{
  "num_key_value_heads": 4,
  "vocab_size": 1024,
  "hidden_act": "tanh_gelu",
  "norm_eps": 1e-05,
  "tie_word_embeddings": false,
  "parallel_block": false,
  "optimizer": "muon_variant",
  "schedule": "wsd"
}
MLP neurons of a small language model. Each row is named by its layer, matrix (down: output weights) and neuron, and shows model dimensions 0-127. Each number is 128 + 32 x the weight over its row's rms, rounded and kept within 0 to 255. Numbers have three digits each.
A block is one neuron, or neurons of one layer that tend to fire together. After each block is what it responds to, as a language model described it from the Wikipedia text at the highest values.

L5.down43:104152128130091181171077107119142147085098148134091129083178137146150053137170135086074139153135154162114210149118131161074121083104090118139118217141175143075072161156138131109104152167119150126128179147084145114137155140167105149149076078186102091113161191142149110121136149145126173117093162106206147104134145059138057092120113145158167151076092122120152171116141130132164195148082
L5.down84:138149147075132115094128113134099085170101088123069096084141177134113135102151172098126095068127138121084127127184080126031184076163142144078104145135190120143086146155113124141143114097150163105091082145099124153087148163163167203126130147149106156126104121117063143117093116102103174161162114088095147101134152149164126129131115102156051109151161078147154158156125122140080103126120
L5.down349:071091124124189087170121144130130121162138172111079179117127113141122061091107149084142134109153135074143130161133130194194120138120178085096187161108126176111138067134134125103214111120171112146155174105194134116096128124116104092091111124182073096142080145117188138102097171073126152161097079061128063135115162093078161113116139172126190078147116173115139105131142090173158130182111
L5.down413:168116129157118153129178132110117150129152153125172103141103088149145157136163123126128072113150100165075147087181098180097113069107156141131120118196167100139124125181129141187118109123134153165191142125114163097158184139119113135084131160119137196154118161113139138076083119107105105123096187075169116114097076128113165111188162175173167097131157093146155100117035111148136177127125
L5.down661:125106152095107116115148114115109173120131149106114134088145072147155126096120162176119120183071113114131038125119150125133110173136190113094195171150112178148153099091126121150106113111154118202149070170097138172102135115135192152129115147115151107129121175141150130108149144134188119128124117099166073162139108142135089150146081134190224128154146142089119113179123100181110132094116
L5.down678:144069070132133135160094117139125136090133076150128119158086161184188112150104141126193100105149124184143188150073138147155153181117157120116160093108171138132132141131118139120108122148106055123113102090129152119082124138135078127123089124106191089193138108108153084119145180058136123129165149133157108189144160103098145107084146137187181128138177163151118134104081123180083154125109
L5.down827:133122092173180107118093109082134093151098153111141084090126154115141084102145138107174066128119115089139139118197139110110144130170115154099172127117158119159129137137134164148244123126110163157144125114102175100070092137130112143127121159118140153146140116104156121092100186089101208117143119124165106106126180151161143088140146156120053094135119092172099157105120173116123105146087
L5.down987:091154094112175088153162099142070122095054107102092100142129104160143107103124168077153147111144143137125149126152061123169141102183183119126151121165177106147082144183202129140156173134143166098145113150136184126079134121164108063143154157215110131094055176141092148110100095176133159057173082111106138078129134149102107110119151045149112126159085151123092117155117090126133140171081
Digits right after a decimal point in statistics, tables and vote percentages (96.1 males, 62.1, .211); weaker on word endings like Canad-ian, Russ-ian.

L8.down118:125078174135157154116109120111071135084115107153148154095083116110100110138086098065162081144127113118155104175172131156078122107135144138103120150141141105115108140107123119143180137165089153115125113119179185084083135145156122123101128116066125161134085132164104131188090167185115180140144130116174125167116094117129125078135091136128101186119150107123137099112163142154114172102105
L8.down796:110105128102163136115188118114086147151094125104098074136098120106170108125115105107163087114191075125152094102147068149128148090079155087131118178186100117139145105121093093126117115149118125076059096128134088113129113136133096091095118100145151117178116156135233105116114127149172143112145091132171086198122139148179108098112080134091134120135097121089123130095195099120121157098122
Final word-piece completing a word split into fragments, mostly inside capitalized titles or names of shows, films and songs (Gather-ing, G-ood-bye, B-oy).

L7.down318:172151138119148174144152073122105145228088100084170126096108057091119094106145128149096150117111094132052140179051145147111076172165101100152141139105145157127120129097102104187172166130101170139137161129108089100150102141111099138141109124145129161119149086131113071108134098129112130157173109068113125090160191157114118132159133129132156153115115114176138121152087148127099136104152
L7.down433:159173202133167128118137124137160166106136145126160152086112194139114065101095115132099120150130161077122175113066180094135105084138144099164132165107145118121025075126131098142133117136084120149186133117160130072095157124211181127070115175150117150132089121163093125148157156159104140166104125116104168186141095091124120145049131076104136124124084171107122124121168130098114175119056
L7.down441:141097155173136127148091092140136118146141178104149107165171139127151133170161103123176153152133208079084144109123076129148196142132120129118151071102122197084110126081162088110126099166117157104058177125169116180122162143127181079135080078118086153102114186141153110194108133158126146208184136092123158142110129162125144137148111154169143119103129098096151138111156070082185076119141
L7.down850:128149122117123123093133123122150138189056081082141136147084123109119124093187132096150071130123109110052094130172076087062119150139106044135088173152154158141140117093143154087178112112150103112117133136137175162109188109092167121154139118102132154105104113183148116081102162107099137100123182116161114140113198149154095063141142157132127159101069095131133137083160174139151084114141
Word-piece tokens inside a word, mostly "r" following an initial consonant (C-r-usaders, F-r-iday, f-r-inges), also "ar", "Br", "gr", in names and common words.

L7.down492:157157190106120071165155100178137107129094165136149085114183174135163111101159104123137131116171126143155111135118182197134155127118071075103179088117139118137127110179106102151143148178110127090120114124120050141105165169151132069154188103106079145156119082127137173043095119099098100146142146117175123172158150097106125106128155088134112090140109111149126085142088135115147153187115
L7.down715:129156112145142122145191145119163095098092145151088147149161158129184138071146110101178113125129080081113080139163158199147140107143145149047143105133084133101120135099055098132122150210115147091125146169143161079108141206141133126185103116108132155107096220117201099131100064167092142122114171079126136110089176068117135122122152133131104099156090090136075119108160122132154129151140
L7.down898:127145183115112137111096110112118129075112096097096187115095149140130109114120180109146114129102168174128167142132100176115106107184061122055118145140215100132082135103110116145077156119123107143121117131072126102142103113164123141174111163088135136194138061110131107113175107170121066091066136142162108074136116126109093155119148125137125128120139147054117175123102071125114116164143
L7.down1022:100154171154129100110153085097161099109108094113126126039143130098131132119140161065102116122142089166145126062132161143108138143109153167091123187128110104052069107115151092128109144142100159128142112172118152119114101177167126080197181159165152135135095134155072099127206161100106186155109082144088127104154154204123180139187157172150141091151133163177121116124098165148124107137139
Word pieces that complete the generic head noun ending a multi-word proper name, such as Board, Museum, Road, School, District, River, Centre, plus " and" inside compound names.

L7.down400:095066087108112119136121113178138141153072132168140131117099193101158076078101131153149123166111143180116091094152118107166181162163109104163150139091136125139090158144124148113196133139149117110096087181118119173111120076191177132147100143151139088112087166129154074133205123078173098101051144167114140068144162135150092111136141140092092149117124142162077160154150141110159137128090
L7.down520:136127182128145085109125130146163099045124195147170119101096066154124148165140145115135112087126106102157140124121145084127151052060113095159113165115121051136138148196150136138079054163160129125107135139142133125146120151155084132154093181202113148190151101078144111071129129082152093055141181151124089168114199107111165114183125162125153093173162154085099103128109099107212151176093
L7.down978:157164110120156134139123154149113101135133078166143156137134068155157053118135152124096134145150055129137145055093181165141123097107145144150114199142061104152116126132130205145126090160149092088146108103173059121153102172142113136166124111137170152154170150078087071081091151107151146140084097146077187098180166070177184113079123098099145127094164132066106096179141142081138182120123
L7.down984:128122079141136114204157124163126117121113153098116116142067098171174137135213174065128095103153123152141118137170141068065116122088161146114102180140055149093131108145101122189105157098187148051180144109173111106088106168132116117119178150130077119190130117183103127078155116105130147099134139161124078129151172170152066149220127123111135115100185168109171114177141109125121121144125
Last digit of a multi-digit number, especially in measurements and unit conversions, e.g. 78 in 255 ft (78 m), 0.85.

L5.down226:134150108092157150107058184144130103138108123105119144100107206155178118175090158132132104147090099208100114133138141059088188168109171105142092125124120163171151108126124077126128123069115094142104163088124123113168101093144137119102107207136133149059114113074060134106107124184188122153146191147122167129125060118181138130129147148094140099107132173156168085097108125139087128164173
L5.down237:150136090089104155158174141097148146109154142100150111122187121196125103103160103134116172138146097107128156080126107160147157147078144162077120149101113093113126132168153129097121150176078068131119156156060143138084104112110208147113131115175147157099086108109107151149170152105192164127147122082136129081139148184107109114088080045104171105143182159055134197111189136099154151170121
L5.down380:158150120128214070146164174130116134125167081140101097072136164125070201098173135154105131129125096149121138096136132218123136092164132165064109129075123151127125100139118154109071166121173163112114174079154094145125114164145168070108169100191110130116138094126153123159157127129077118078133161059144149152131116120138124159105140118124126131136081206197126149120184062096107102158177
L5.down468:185172129126178122156133148147110157167108140134223172087147138128124132137116142117147164161125116141111106080077130091159156094066149069126114104163164139142089087089095130033109159160126103144170191126105121149123127167083159153139116133122114103161087028115093056132155148140057078136140124162087099116088169109076093036118153128157163148165132066096081104180131059123073128136144
L5.down807:144170135177180143087099112126183092150175053126137128083124116185110113092184112123079146171137146152179138116090140131140118102120159140113147138116132095166094109193180150149040118153101083184117167102048098221145088122117134160113152108085159097134119113113115192098170116153091107165135112169174100106152145171097119098083115138116145123157115096092186158186078143132119173143172
L5.down809:132173141142152138115096142108153174145109120091133135075082056157129132106188146155142154154168125120132189127163118178145139159067085131084061112132141162149097161108153148144121167125196051086095129136112121086094146094138153104130137066120072056118128149161094129057089111105105123166141084101115130118157155140162178140089152128129104130138148144189164118092131151135116145132094
L5.down833:154161153126115111101123145146090139157149123156154160121184156169141073133161148143112157176154180076132138120087206114168145169142149146168130100124126141138080120153125202102171115172148058124127114068149127104139174103128082127127172139111126088094086057094108143103142148148131116130089091118073103172111190184158147100068153111096157115073172079119067129129111084138155180075139
L5.down1015:157132127131222081147155115111124094138082149099148140092126152124182181152178112178174099101080103183142184172157133126117191128123170119138126111119086130133127110164139132088161162141147136115143155105100190134135157159142150099138107125138096144105108091157116154154140145165069141121108110170157115146125071127142107070134149142059120121155132153177114090134084084189074100117161
Opening fragment of a word split into pieces, mostly "gr" before -oup, -and, -ay (groups, grandfather, gray), also other starting letters like m, b, f.

L8.down272:134175126139196110108190159121145130140106123114193153174102125117126107206146050171115139097122122135181149120123142086117145138109164067148135119133106112120071112146092091101158131141088116129160159118056080118112135143183131128175111145144116127072109145111101153074194151137105140105082113177118177085080110065107136080146104182109136145116153187151163140147146084133114125100089
L8.down279:158110133084136152086112142117121090127095105159119111141052133149086140124100137165183051133159094059119040118111149104150140112167118119065154190137103173188120097173118148138112114166149218137109159112205129108170132099182106128147137215134167099115100127123122190150117111168090148162112101166141151085141086132130060123213116199111148122123082082090138151140126118083179120113132
Single-letter capital M or R tokens that begin a longer word, mostly surnames after a first name, like M(cCullough), M(atthews), R(ivers).